config = dict(
    n_layer=15,
    d_model=192,
    n_head=2,
    n_kv_head=2,
    head_dim=96,
    d_mlp=768,
    vocab_size=543,
    activation='tanh_gelu',
    norm='layernorm',
    norm_place='pre',
    norm_eps=1e-06,
    positions='learned',
    qk_norm=False,
    attn_scale=0.102,
    bias='all',
    tie_embeddings=False,
    parallel_block=False,
    init='normal',
    init_std_qkv=0.0235,
    init_std_o=0.0235,
    init_std_up=0.0235,
    init_std_down=0.0235,
    optimizer='adam_variant',
    lr=0.00211,
    beta1=0.9,
    beta2=0.98,
    weight_decay=0.1,
    lr_head=0.00588,
    warmup_steps=408,
    schedule='cos',
    final_lr_fraction=0.0,
    batch_tokens=[32768, 65536, 131072],
    seq_len=512,
    doc_mask=True,
    train_tokens=334800000,
    steps=5378,
    dataset='wikipedia_en',
)
MLP neurons of a small language model. Each row is named by its layer, matrix (up: input weights; down: output weights) and neuron, and shows model dimensions 0-191. Each number is 500 + 25 x the weight over its row's rms, rounded and kept within 0 to 999. Numbers have three digits each.
After each neuron's rows, "fires in" lists the words (lower case) most often at its 100 highest values on Wikipedia text that the model never trained on. A number after a token or word is its count.

L8.up133:512528506531516483538461546470486480502492489495507518514550534464556494459513472509514502481519480460507491501461492517539510509543459473491522521480511472510449490495490489494486452486476458504483479442534532532497459465468493525497494461527467498514573507503506523515496493493497519483518504501514492465502452541504491512497528518521526504500487502504514490500510475529514522534496510537515575436472502500492506513536468487506474519507544475499537515472496519518465504484488510509472487436459491497497542532511479494507484451492493500512513483512484505452491529496519489456
L8.down133:512522509503481477470513500504522537522504524499463503461507465516549491541520500467488478522484469485510481499523474486507503485489484522495496531492462549442512511546505497517486483560481484505527493511483505511511462512513447518529512568479503483491457512458541498500500486522525533493514510515534480460514490506556507528493537487514448493510540540503494463483414537492509490512508461453494526454513471506482496502495491503467528499501485485495513525518453497534496503520498544498519469501509521514528499533498494512505512455479537504483498494502499502485509561539528461458
fires in: "this" 15, "then" 13, "also" 13, "where" 13, "there" 10

L10.up539:466494510447501519482504568498500530506492462504469475556515513503492527493528494510480531499485474474493494512508498498547563497453491513494515461475518527506505462475502501433508504517519487528469510468529495466483509527465543503503478524515504477519501447510496493486505504500542487529498499549546471528486497516522537519549487477472510524460521498514490479488526479503498500527523489453493523503516530493496486482512466470472501524493527513472471505505500506434527462529527502513466470507534493469471485496518510536496478484550554469484526443511466469498461485513516508481
L10.down539:485510532485497516556529514490487493480457556515534486478474459502483481559455480534481453500480507483513475499527484486513492486548572485521490516466543483457535510474507509515467477526514461465522525484499502512459490492500495493458521542471489483476521479467501498512496472493503546491507504474468453512510506489517482484455515570505530514522531510496480518508500502523528512514446484543521477452475473498536506477517494520512476472514480499548490463487484532507476508478511477516510470494510509495477506526493515490518547523484488492479476523518476520528483529511472465545
fires in: "two" 40, "through" 17, "throughout" 5, "touchdowns" 5, "brought" 4

L7.up370:514487508468497504503516553503513529482429505536488468498527513504498485499515477497471515515495495470491528507531513491457498508526497504522489497517537539509514511495516457562519503502499464508475443505537519494478477472481492509491525548470462515549519482515522461511549474537489471539470511523514508500496542489489513463493490509478499513480564487492501486460515508476494481539537460498506541457490444550475503501502478504482511551490524516473491473504491446482484529556492507479488475487506487551484494541510478508481531499493488468493448472517506451520487512504531484489
L7.down370:439513509498474495505485430484492518516492461547450510487514502498544509504474502476519514506511501489484483522488484486499516506475480491526499498455453467542513517506428547501510476515510531495538509463494526491514487491487495462525470498537518517505494491492488473424496513494492452500530512499496485504485492550455493527520555487488502497490486498530504479549481509544501523572490546505493457498491518476528540504527498507511532518492481499524488501476498565529531522520514495465506504533456497489498489497553504515488487518470467482488498461515497535478512484536489534523
fires in: "has" 54, "having" 8, "highest" 4, "human" 4, "thomas" 4, "hiv" 4

L9.up123:467529512499467484491489498510511524499509531489525489512507459531506497533504500467463496524527531493476492498478489470517501495488468492518514437522504493494486505494478529499497449501460477525504547496525527520500538477519514464467510500517481484537493543519477531515535511525527500523506474492537527537496480493557514507510487448521539497485487436510471516505508484518538502466502513490538468501470510560497512459501492518502451515465501515470499508474484511495474497485489560489543441476464446532496530518478486469529511502507540491453492502516493485480494490473457525430
L9.down123:523488530491475493506506449466533496463525471523480521468492507484489534524464519502457539547505520550506527487518501508527474519493553521503472509488496527520470476542518477551469499475488531509485484530474480446499464513488500519494486470482528489463517481512503466474460536473435508551487506499506482478469504517493481510487541540513462492494489529522511501501479503515505496547538523479488499486522473457527491507491527520480495471548541499501513510544450498495486498529517460488507515468524508460487470471527523515510485519473474503535465491492553535484486512502546467506
fires in: "of" 70

L11.up412:470512516456532491514472439466501460489545496484470518519516486470501539535492477488478511452537488481509433505481494547505471499531505478513490498549509471496490548503465494527486511505494469473465515488544526562516494485515484544510494504494512465506477466508482504511496485488495497475542504538492500477505476494497519482556523481450493542497484524550517463508541476513509492506485492522490485482471529487496527512509456474487492541498497476522504474526497544535465524538500503512489496497510492476482548510533512458518466486510492516450521432486503503474482507475536477483
L11.down412:517484490458461487531472546500493500463524562469481498493512540512500512502484557505501413504543500458507536503477514466491504529522543477453480468498518497493504552501501498488509454531521509512480484496480501517469494532472507529506480489509503535444540530508492493478449524485539498508472493443515459519497501517494476466504526518482526505521512498506515526495522457511504511529488490487536522457527500441528474499496534506534501472523471506515521539469521478435502494494505524452499510492499484496494490489506515486499507473513541488504506468493465497482553476506508529519
fires in: "born" 23, "after" 15, "has" 9, "four" 8, "but" 6, "also" 5

L5.up745:480532492533483518503517462492469464462538547488478446502516519477483506507473525486506510485533465537501495506509497546525505524512506465535486504519532465501471489488496526534520456524524518544536453509525493529489522456489534511524493502488476504502523492511470490492495495516495501482493497549502512456507496446480511480537534508469550515457465541479519510510550540520451490511484497513479560457468482491477519453532503466497452493510464492488512558500480505509485506508485463438497540498490510509498531522511517475496525460487493477529496496519493477459531499485495484500
L5.down745:502437511501514505488496512505515499529538542467471489482459495487479474502451523491457557513461493537506512526502506448469479460515527544500531537501502506503481492506498465526535474495479515468497523459505482539456511504457455517506478528518490508484527516541522533519502521483508470511499461472512481496522493504540515498461497516532506498498450480517501478521483508497510512481456452519515515493539454480491474548511501547508503551483475505481523518541472490500495477494497550517543499526521511462495529510458520516490510524517482518499528493500519480467552443482528488493
fires in: "two" 30, "who" 19, "also" 15, "so" 5

L8.up29:471521494453539504472502522460493500490470516521513492507512495496491495481496511493500514496522499488495520454485511542522427544509568527518535533460491482520534474489509478490488446498481445490530482459510516519558447504488495508490473544533483471500519465509506475520543518520502476496569505534495500538475493478447501482478482515531481471502515522506468505438465499462465512548520522490482543467483502506528518479528459530494503527496476510517488507455475489502544506497497515516493506487504506553497461530518469487522495464504518513497510492517460494504501510513515503507
L8.down29:535471465510443503495507471494532539497487488521475521512533504470533499491463508518490515489509466522502469555508490471461546480481518486517522509487458521489510534475515530492478557510494525514489435453500485506444525496484473515457480489491507507508500507509508507515467526500551508467460506493532487515468522520496507494546478502491481542478506509517467435517556481487503513468484486491517520566489455462485523502491551443497501492492513515485506482518489493474516512511538502497494551485475538497510477532514520507478483518486518507551522494506532499476525524482453516481
fires in: "about" 24, "february" 14, "appointed" 10, "august" 6, "april" 4

L11.up207:506485522479542485558479458429499513512486533496525473516480426511486531489474510491493533540508488469479453506481472500490484477501470486474547505552516546524550514463467509506467462524494473522487481508495502545521505514467525508505468471483521501523475461500511512519495519512507518510533491493507510520477493468490489526494514516456489520520496497494479494459493503523507489524505526498501555547523502484518454545512502477473488483503465522548474489520539514533482505511526485511484507498442525482480522479502498469491462499484480467501457461523551463519510530474522503472
L11.down207:498483476514497521487514481570481440508471507500500528533502511481490536529497508474488539532505509483547525490515533482488479536507485482500464482474529485533470462511495471513535490516511518456515479483502525511476440435536521540492510464477513529502552496488528524494466494484500522512458512508523490468533488520465477496521529489537462523479510524535490460541504529493502547515438517473484510478466515557486541448449490508522467507537518478471521544484495482500543507505487486481511511482498499507499511482486469499454487501502521521522495492489480518528483481498491501474
fires in: "century" 23, "during" 19, "centuries" 6, "current" 6, "career" 5, "currently" 4

L8.up201:516515501462481455485510564497461535465484472522448493496515493497486497481492507459475517534490431494508491481501527490474500487534487521472482506532494508519481522490500474509493548507514486538531465491504503517599457498485536511499513535481470478518532480511492495481507501489511497489508508510523506518507505531509552499511492483500496463499530515480516493516491511532499495531561488487502549507487524515520519513515461526492522467449510472500499521511473469555502493574497518444433522434516496510497498499507506490512491492511469515496456466496496483476461504486484497479
L8.down201:498497470531448495513502489482547491521472493501497502540472462471570538548493501465478523490463514495507485507514498480502490502474520489511488552471505506513548473499507547483485490487505507519468472511487460501542500505492487498452508489515527469516478482522513494489484472525493468490485501501573488522483542510505519530418473517501504529483514500456488488507498535521526481508507553466462481480502502501493505485492480504456493494495473524532491532479533532487515503499500483505476506562450491463532522469494538537466495523465521522464524533567511480509490508510493478478
fires in: "who" 43, "january" 16

L4.up709:467511484476558503544458497489491479493515515485512501507524517540470459480487510465509525504514487491497495453497510483548491504480510497556489493506558497528466524485507481493475466498516473560504456504512536466502504502487481444522504560504502497517531498514509525513553477500521486503541508515520523534494485439468537463497524502509525487476505534516507499448499487490500565494508482547460531485457492497499506525469433510497502544480484511525509507465481467514481487509484542440499478487522472502483468486536489498535483466479511501525486488516488522476528501504511484485
L4.down709:486535532550492466475537476521484486521472506485499490488479526510478473563517481472459495529518532551476509471481498508470534496528507482503471505533484523481527502494489440511521529497531524497484509507512515442505473483525504498533528549497517512488490466547519509482492525526508509526505504532492508487502500500538494533481488557498528462535518493509517514503526520479491475490445447504482504515491500490501520451477480528510472515502513495495481480505495474478500505514481554470496489465517482486498517545498457478494601477512500493489535474438490512549492499495486540495
fires in: "in" 31, "november" 21, "december" 19, "september" 13, "member" 9, "october" 5

L9.up416:456461534492524471459508513490501538470496494517463491526554538507526488497462528476495516534515454498508461462490508468514515514539489520520482509509510514502449469467504481528431489527490499529513514492519503468549500476454551504549492495466494461532484494504461512479525447517490488549533490488506521456463515499519503476493490480513507514529488526524498472470471508493472551505546534499503516482501496496546487491517464529472542447470490514478510519468486473517479488533485504474480535473536500485448475489495497517527509520503506489526498529528478493507495498523466517506
L9.down416:491494469487495524467533520485472467477537529550515553483513476476536523501520507475462511491521468521518541503523496521505508513505479464489473446536522491493519504468475479508539505506514494480495497493503491464487488492498501475523519493522534525459516504506522550464532486488525508536479505456515465526485551471502519522441495494506522497476548520503526515491508511446492572492505478520482539512463489510488475470469515485454502511481488498494509448460475499529492497527484513461532488489496561479495493492522513519470523457454546463441497494471498495509509518465509519518
fires in: "september" 32, "october" 17, "august" 10, "oregon" 8, "fugger" 5

L9.up336:477507493481489511469499519479509511506482455521469455516529501515476482500505496472532518522523477515483525498525482447520503477486491513511492475478493540516523481494513497509474476509469462474535473506510480456500528519521581523497535508464492487471519504499497492505508459514491511498531496500510473482492544489471491524520550501528490505521508489479489491528524545515507513471505510461506494461489493479530524531490514504460455470481534495536496501512524528501480487517432537504472457464488592520468502438497497490469522482510552493503458490518502516501519497517533573527
L9.down336:504518495492458478435544491509470488553489502469526499488448481524477505515517501465473495522466449456509483516510504510504518509514452508502564504505498452491462517515513507480514541546504528537478481485500482502439498505502492472530474535518523527506489543479502492502482514493526461483456456532506467501488502499506479543534492497480480508509526506516514491526498487525509512527517488471535506513549533469459490499542503447541493522484462477521473504460504500492517476486486465493521485498522460513514527528532504505535488521474475519525491517506490466462539473561515521521
fires in: "high" 20, "world" 10, "total" 7, "local" 5, "legal" 4, "parish" 4

L9.up319:482507480489447488490531533517485479500518486494536490503499511481532518534516516508526507523564446488491457477492499511501550501507513488483545462483510494486534491489504493508507490528515498480507480525510509492486524520441508482530499482526511441533450481513447511439463527523560507517505509562491485494495492481515557479517517488511469506500488535480500512472543519483477509486536550453497549480493503471504497499494508459486473522488514495490519480480486507490513524511484495517487484497529461494480460461538450538519488486473480477485511502547456527523464519530461509490
L9.down319:511465521473494515511512516476502502485437529462426548492472454521519518475490482509496539543527508474520481531497501506491507535455531483477486517520464481520492492478479481495460501510520500530507509475484468516483502476512488428478552532486517529521499498486544504482513451485445479506470502494522493480489529511501539499551527511509491510504524476482503525531473480527553499508501471506493461482533466511479532479484487505494547535479480541517471522512516516500467507487537528456491502489481533535491505540474516472491511506519491504532504474454540507522514478496530517452
fires in: "through" 20, "years" 12, "first" 11, "throughout" 7, "gold" 6, "start" 4

L5.up665:500502527544497463542491481536507491485512461495457493503499469523535503518538507484535494506514516508504501477530507491541532468542538494520463457515480527490514518488489504515504463524484507512484501520525515481530524438532564575504480521513444486481488486520503508510516485504515488498518495482527516494514538463478525482550536455492483563493499520471474506499501529516448532503496526485492499513488530540549496491495452471501528524516507521499486449450503534503476500496446502475472492488475534534483471498487473499494494473503465512462488483529475520492469472526472515496
L5.down665:503477516537495492480469520502486486483512520500508481536507528462552504497522504497515479498453510459536487489430482523503538524539452521479521507517482508495482469475476507497519526465492504481530507460538513518540494530482457508492512476499489470530540489521499519458484501516531535532520523524502506494515458546458497503517514528492488459512480513456499489506510520504525535518480517510477519477454484465518518478524529504485545457518473470467499552506490545516549524496516511512493509499546472482492507482494445491498444462482491444467503505456512518496492531507513485460
fires in: "the" 54, "s" 27, "this" 6

L8.up555:518543493483505482520506520490486531455466501519513507521515501522490516488487546469515511499510475496503514457453524509528445566508531522492539491513531462508445462487477478503485403480513474506473494482508500506522462523475507465495477509484444449526518489509423503468533482507546491486508495526514506474502490529512499490510500531506470482484510513489503483471504482513459512559547475486454527498486458520495532483498490510493533492471493467528532546496485497517522499518513539511467472518491507512497503509498439527510502497509512476505481506542499490467490513475500521480
L8.down555:498478539530495504497507477509488513497450473516502488454551502535498518505459493502523496516523488519491485512526507453510540488533492495507496496455463491511501517501501512544525495477521500520481465470493526492485534510458520553443498491505477518513526508487506482499494545513516495493442498465543463497537475507456420524511499520480479495487491520493512470525521504434483533504529461472489484513523458517538520451509504487499522515447543538539464511491536513492519489521506502459482508468525521547510550520503495505450490531478525476492482489501477499488514486507504504457
fires in: "january" 41, "february" 15, "jakarta" 4

L4.up322:529499521413490507495466485482514475499491513463486495509500478511486535495544501495478502477485489491491488521487488443477471512493489500491515507512500495503466530501506509509502482495496517495520535527504540526478544519438512500532509482471491495561479552524506519484478511506521510500494446509513510485500509481486478477527537472528488506511473465519491514503519506503490484472518519459511504443474479500454489503476525471497487441515482524501560527518529555476480510484489514486507488441468516496498551546476476500522476480502552479478537492493514451443541513461533534510
L4.down322:496517512518496508515551522545500473496449467530448498527517489501499538530443481524485481509481515483498504494491488502499471489508559490497510509485451508484478479519513524488494528491515493455485487513501484497506454436522505496504515517473509486493460472515501476417512539494502503499518485544492493505495463516519483507483517515529475541499573512487515480501434463473491479536522522502528488453529515468493506520493497500506514445494501490535564508536496510503513509498524511522456475511475546540504489512494469508495511520466488515564473473493494502496495532540491485463
fires in: "of" 98

L2.up376:505536536504513501548479489521470465463480473471461506510499489519512567494510508513508500493562460490494504488493507473530490497527507495488489509486512512501497478500479506489474417499533501500496510474527504549520493465486506561477486511514438463504478481512492515505508509496511491492511459552541495485485501501484480510530547479449475515554497533491488459507510541549511546469485549554509487490456519509501502518511490497490540484466523498498519485451529528502477498500481515508519473473464525514475497531473466505548497497466519505482502480514476510439488500491503496544
L2.down376:477486527491509481513514487492476503494520516479496521485486462483531507538517452445507445478523534494518520520427479501444516519500509475457489503472512500470477534509532492497528496451516445498541513474482470530479513501542478485527487533487506505430493512495489521486528515513559507496521544498480522512499492482549493535529504518452517529552506563481465512468508490463482511489510501532481548508495528496476508536515474520509492479536474513501486514490512500507488525492510541536490491498482486485479512513531482486516515469457448474509492490456490527521481537519491486484
fires in: "the" 82, "his" 14

L8.up347:466474512535500450512452447463465467522483482483448475476499468512500549501505473435472484476508515471488520521499503485477519529548525489541456476528502532510478499509475510526490497487504503530512477529511547494542520501503502513497514531453485522537478540514476526520476481511511508466485482486486499500488517456528521519515525513502586513541507499529488495483524528524472475475496475521525499496470518499486498495513512515510509500476478520542498519475509480529516501517464514446479547500493478497507515474502510479515450455428539490481483468535527518492499503505518503485
L8.down347:508533483475494563498527493550510525501480522484516496514536521507505496499515540504529393496500454528501512450492522516495499496469486497486507496492502495467488491484529463508502459446495468463490479533540508454493492491489476520458524478534511527486449491573472493521564492492536484527491505494507497486490506547550500517506520506495461451495505514482488505502507519502488481481514507516492512524494542514517484505491462487543528487531508510491525477522509505484458457491502506529480459490515489512519449504513474503513517525515476492507513526450442536504478512480485507510
fires in: "he" 17, "to" 17, "his" 15, "her" 12, "the" 11, "s" 4

L8.up125:441476508496517523567488491437458492514523533501469529508503481492489526498464477464446521470513458475490449497462513499488471509513517475544485514551541457508502533493473519526489458504501466527511490534532485508508520504519501466546467532497508486494487518497477536530501527483503494488535484537507504521513488502476532501491530511505562514516526508527517487493532472488504528501491468513513479541486516505480526498460502511493459527476475494519479530459519501536499480538510500476498558483482510487498522501526508490506487494491478487500496425486496486475516472430478474510
L8.down125:488505491481489532480469504519487492502486503502535525511480546508545479500498535488502496502495513519506539541504499451470575537473535505493503461473461522511474510493504505467505514487474491513465518477518499516425545504465477489457535478514509477478524479501540481463487439487542514515464532508463480480513503532538460511482536513524486456512480509450500494487503533522512510477518481464509508463511479518547496501496512538515549441514538481505537510523505512505496506450457538509514484500488444526527491481489465549505490490523496512499491502496506500469483490521506515521
fires in: "to" 77

L10.up690:547529496480490473513502505507515558490472454487463491490497475484479478486544492507486527523497470462500517511447513500496473543495532497515505517513506483522467509501521533494493504494545493479537499490499530541514511485518502457517460517469491500526471504490489497510526489552463506462487510506545531516509479470482496503571511459546506510559483464500501514462475479492497482503512482490499529507462481504483465518466440492479538512460470511512536522496550536476538494509501451510546537479438547515477518488503476498515464480490487479494508488546529486485499478509482484487
L10.down690:479495508525493501516560505463469513485496462493496571494510503497513474456476474509521555526485475482482497511537496483502510485522494490513528473515513460515486521507466503498476500492496537523483530500538522482513501472508543522468498457503498464496511515477506510525486497464528478511488556493534466444508518452506499486499446487478522472480479506494518497565526528452465546518513495472559460511493481508539524472514520473498481484500526500499472481478494500480481531535519529497553487506536483530516513508453472487506541509455477474515461484463499498456499525474476522502
fires in: "an" 19, "only" 12, "another" 10, "any" 6, "announced" 5

L7.up154:500502554510547463504491510480478499485482446438465488504531526484553475480554512508521500479533536489494501487487519521500568505489477515516488504514500464502503534502476514534502420493484505501473477515511498469489520478515497487497502490533501486506497519504465502503539476517482495572495479521544502515484515516511525500511535498510457462476512533492460471465548533500519499496502546557512533436482510475514530483491504530494486533540565499475506461450468515493477512507520508509502487476484499510482478498500482505509489476471485508509500503510462515501465474472531480518
L7.down154:498498511515464511461514502479535500489566531484543479505547484496458486512512516521480465504478489490509512482553487510516547479510504534470461478511519516444521468486500461524495500509504497467495517471506508478499483500502485521490485523512536537501516477468495537462518452481527539470520520470528493489475496505531499479522515560467451493487477519512497483506453481549489477518484518497508559516528485467481473530539512506493498518505506511502474545497480449570532489539469480484469529507539526523512494478471511516496455474488473519513487525545532526494481468496486499507
fires in: "this" 41, "van" 6, "in" 4

L7.up345:491545477438480511527481510498507462502491464510476488524499515524573514494519479478510500499496481509525509445503503507500468468484527516491522499501517496513466543495506473507499493488523511471478458444525523509568446475509510544498492557512460484522551499513509547484515489505525529485485515498515526522498521502484519486554520502468474475472497517484498496515504477553468481495512489535508505440458478544488489491475460480473538503488511472486516507507508498506471505487500536472488483459498485549503437495517456499482531498501517491535476478516487543497483497527480480454
L7.down345:462487526503483471500498476507467468498490497523521509482438497502480437512482498503514391493474506523547549496507503488480528470504499501538514490481457508480525511576551481505479535498510492490523515510515461522529481507486454466522485535482489509478484507438482527511507490544488489492515544486469478503515516497511500508491508502539496472503506502488482522497491510492520531553503504485430503512501469486513482501479510508468516448523516466510528518482488528515516489504515505469510535525513516497573482488540552484492477520475506512499489502480511504478538521518492524486
fires in: "who" 46, "the" 15, "each" 8, "january" 7, "they" 5

L8.up195:518492534511510531507536486493479459494500521544503552517525489475515529474511517492523484493502488516499473493495542529502489490528517530528508504485525484508519507492467527504478467503477489498549507475519480542511525502508488466505486487484464508476520504506506533516483511510499528512493432479517478455498482502498474509531558501482509480539511508521500471505562494488506518480523499501464498500508485478548523484511480426482484493472478482471499507517500560512460510531483494524516472539483524475486554525472513500492471476516500515514466500539442442434498454454558497479
L8.down195:497476450501451461503467489500533498478521474506494483467549490494490500577507501507508493467492487463498531481509539487510496486493479479518487482518466519499499490513534493503511532500497540501486515517456556528547481514536500531497498498498473476486425490479506487494508473499489477481519572494475499529512480471475534499470455532511519533490497531494486527513448495489504498492486498492524486490499490457489500521511503527518527516498493519522499472480471477487541491519515489483508513479540511512538496439505533490535531488505497508468537519453491557515507546573446510513
fires in: "following" 18, "had" 17, "have" 13, "life" 7, "final" 6, "also" 6

L7.up595:505502505474481471559485511515460494478526494495503483516512539479479550502525492462544499571454498471506490497470475537515442479484458557528482517481493493510469545493491510505476488505515475509520465483493507506512451455437485509517494532513475475516560471517479528473533462507496492462550505523536492506522439516526502457517506498500491490539502534487531491513504466484482511522519470523508547519494504494486517504536498510503524527487469483522523515491478504510488495506512481502508485462464479535484492525477486492549492453518516489532489512492496545489517504524478456477
L7.down595:485466503505508513481498533478500541495471485480469538519485487497530499529465476488474511488565488441487511475515512492529515528504547495513494513486487494517469527492465530500500522448478474519469489536529509462524464513514515495494478477463524512474457554499513472498493514516508498539481507490513481455497479510538479564484497496531503521549560502503471535538496483533492529525482449471497469486485493511486499523495493494481451540480517471509463481538523476529466502486521513546461475486493521489508509521507523514480471530481521505495444459503529503547500511532518521540
fires in: "who" 51, "although" 11, "while" 8, "also" 5, "father" 4

L11.up117:528499509474505503521484488503540497508501520492493499492518514475542504490524506525531510500481438496498528531471513446548492485513513470541501468544515459502474478493478532489457522477516475492553484501498485507540508516523510460495515478486506521512488499511485505488515528481509512496513476500539540477517435457500499522500496515517478498492485489502522542494490505562501494465524479526470481460467472545486496465500471462494461516481463506471514529509523516466469513527469556487535471490456459537505539509534458500464503470493478491447502485528550497503516533517497490442
L11.down117:473452493516482474503460524532499497497485508504500530480541505506468477512510509492478494509508514516526485482506518528498507500530458506505495528496490505452509502471492497512530456532469528484475460479526505534510469466509507530520508457520494471510503548541517511530467504558472479521472491523458498502487502459481512461515536453509530512492486476503477450526471505442478469504493476483517524492525492480503478503486509518466499549500499542570507473471485498523528495493538488451499551495522540499499466547462493513519526481503542510524467469512449491476531507535495551489
fires in: "an" 39, "also" 15, "renamed" 7

L8.up158:471436516514479507567496433508493525494545478482486497496483476496489502467520519432492500485500471477499487462458521545481511484533516510513476521518518506509486532502504488531482503526474479518502432484527481530503486489460488485533426515484496492493512485544486477507481510473494471463505487502523493497515513507489525484532537484444533488532494534520498477553495486474488534525465475527490520523486500490504507510518472523510496496482504497542518485523510481532525513548508513442478556506500505504495509472513484501519500501488527543529463469548484497461498499510526467545
L8.down158:476504483513486490497510527521487431533541468481532482526524514494534523525507501504469507527469529468505514498466501474503544485495521493533525490472528525503507545509485504484502527447507495487466533470468445459467461559449485509486505512490513506475491496499511505510526481483510484475508495447501519502496517514487495535491505503473497542508496532491463483463471513518526492534499564461476581479487496522528481509495492521502488437547500501484488508536479528457492500516506497549506465531486502495495503515488529519511520492462496489473462514532551536527465498520526501487
fires in: "who" 51, "they" 11, "king" 5

L7.up95:481445537485485490489489509492494474499485503488476470519528529495488555508517539468484540541554478501478459505494530508488471524556501513523536509478528520521516510483462483478495470514474485489477459482501484502512490504484471501487502483494482461516542501521515520485562487491503504516480468507519506462505506490485510523529531485495487502516515495503455455491564518547463498553538514522458536502525478495520519518470457484492508510464525489500563470472461482499472528567488478483512483496486517545477495500505491554514515486490520510536482485543484488483459509480527475530
L7.down95:564482508550483483504517491520503491490522473473476490469471523540515513508521521459475471522495517488450512508475501484483496485512492527489524489474516473425480508577485516500516500540514444510528521490493509489488476524479464535507524506531458486491493529515521463506479487494502490514515466517498472476504521512509494502475537503493454487496492516500523517490447484534502520537552497490481507505504502530461515482499529488541537451497491484457493465503507490494484499575535468463494527488466467483551487518535505529519504526510496488524533529486526507493447504518453528519
fires in: "has" 40, "march" 18, "this" 8

L7.up107:448505491464523483477498526491507522474485543524472482514512500534483480466509501461511505500515505512482488438523490518501512519482497521468530490487479518528467442489469471487501518487514473520452527476517522506564475460464510486499488474508508494528585498510467494488562518509506492515511492499502505461505522487507502498490496496504508480531494461508513471464487486503500573525574527494490492470497489527504509509495499520490437458484492446537524521477525491543510496521478511475487482470476500531500483514514482511505473519504518481555475467511483491481504543495517563521
L7.down107:526515522523521502499524490509451553532490455473497521492468508483495447471538478513504503511455491474448462539498496460521519459478514490534525540479535500457478511497486508500492541522520461522509490491531485481502508510528502536470553441460515493474511489539551522469476485509488470498485511506494479469507473521509550509509522509443504506481535474490505485489429518535515553503477495522522464510502493487516490497517517481504479494513505490521491514524511516495512494545515486560506489481484495505499516501497512541499521471513523517493494527479497454546439536533479513480
fires in: "on" 25, "february" 8, "uefa" 6, "rauxaf" 5, "uff" 4, "fifa" 4

L7.up158:479534495501482472476447472519474470486492495532492505496507438501528515486465519491518505489465514488483464532486499498542520488543523474548481473526528515498529478496490485517439486504489489535476498438542516501482518513522518490492490459554551469521527532515490522515484466494512485501481506533551509485496506489492477517480550497471504468509499476563517511494561523539466529520477498461480449443489488492479494474452508519502457477504524535463482528469512489466491479512516489474504507493517523514524510554530488516507496495490528482465511478511492516529496534492496480515
L7.down158:521457494497505522525495501470522520504489514537516478520533528461484507483515502516506502478520466524516525484511482498466461523479497501488545486481518513496462507485495532496540497499517500495475487600489474490507464476474488515482530480473430554544437479529534452498513506507506495500519500502511506498488462495523557540504472511531509497452497499521482507481473475486536480506468516513518499553492469456467492499503490509499533512507476488521512512479500463511520532515496501479527523506500479487532461489462516498477518495480518557490454519480498463460577476506511513504
fires in: "can" 15, "down" 14, "town" 11, "club" 11

L9.up484:527479528520501509485511535464505498487513511462503445501493532516479567493481528463475508540491484447498486486471505515516507545512477523495482484529567514512548539486504508483496499480481534484496528474523539500509452478468496494542518521524474509477526474517478518514510460517528537475541492506506506495478506493499483500523517515448496464544522520510520469467493491490472534530526519502476533488467482504461499544472467463483500505485473503529458512480506503487462508497472489510476465497522514470484484509479527499562478477501490462466486477515494484522457479436547526491
L9.down484:493464501535483502519464472505485498517495480536470531517548463490504466509483469474483469514513450507510504510492511473511512514463474541502442538527438519490482462525517519522533515478533542505505476493477531502563476517533491504448475482499475505566490500478492464474483529469470472536488519465508519501520492510446498520510535518532520480400478498498494526494513509492509512496499515505504491486531500469497516507484537516486522542469520488519525509503543485538533502526532507481487482468530512511490444516533450487477498514516529490490501517493474494501478512506498519509
fires in: "february" 31, "founded" 6, "featured" 5, "features" 4, "founding" 4, "scattering" 4

L10.up160:512500495516489489493497472505500469458485505502512479514525512524499558481529511477478504518509480439523475499505501531474472479496497517507524499439554502501497522490491505542506508496526521522540457499508522527549512529497503487531486500501480474511495454513510469458510428526534482486472505491507501510514465503574511492494537472529517523507493531511486471443507518502473495503504490496509549508509476475441513506499471488492483540460497515478505533479473521477486541536449503514505505489500498511496507560439478509467492465481528508547490435502508447494532512475507502488
L10.down160:498464500513508500504477540489537499481523515495539504480489468466477518523495439519568499480464527551486502514522486444530505507494486512494463491504516523492499523539523485514502497494482490494487510507445503458438476537512498542506511497502523531504539489561455539504517495517503472499481451490507553506487512526475467464478504509478496498497482479502480514499542461492494508490557500510524491502540507467548482487488491538559466518540467500487557458511489515506479499474507512489524505514496504511510460455483512472519527502498496505475458541516516501482468517528502466537
fires in: "several" 17, "has" 12, "total" 10, "have" 9, "3rd" 6

L5.up519:499502495464455495489514487443477474475507504487473496500532504507500533443494524490500499493571474494496501493469499510548504564513523464561479515519522501501500502498484493520501458479543473518485442488505507468503520512461483492477508492489487499544477508516477498473487546493518517496481477508499528476503474501527541505542527482495552540492502492542472489512555504496493493502464491506501499500494500488455503482504487503511475515443492459455574536445498476550501514546517500479478539517477495511491525508525503528494491478472505488519521472543506480460526530463505477507
L5.down519:517529471504517499497516498435511514513484504508501465461499549501545474541506461520507508497509481563509530521480465497524463535457510534451500507504451514474522508512545451474534498485464476509508538513503446500516568558526512477491496499495499486468477518472513472524548476516541462497513525495502469496508514471500506530492491473500488488500512498503477508511531486496492518509483477482455498478500492492487495518548478543516494494487487518532456511527498462483543496456501506460512476477518527434465519523510486498472502535495534511497463496503496510496486465486483546530
fires in: "not" 29, "been" 16, "well" 8, "to" 8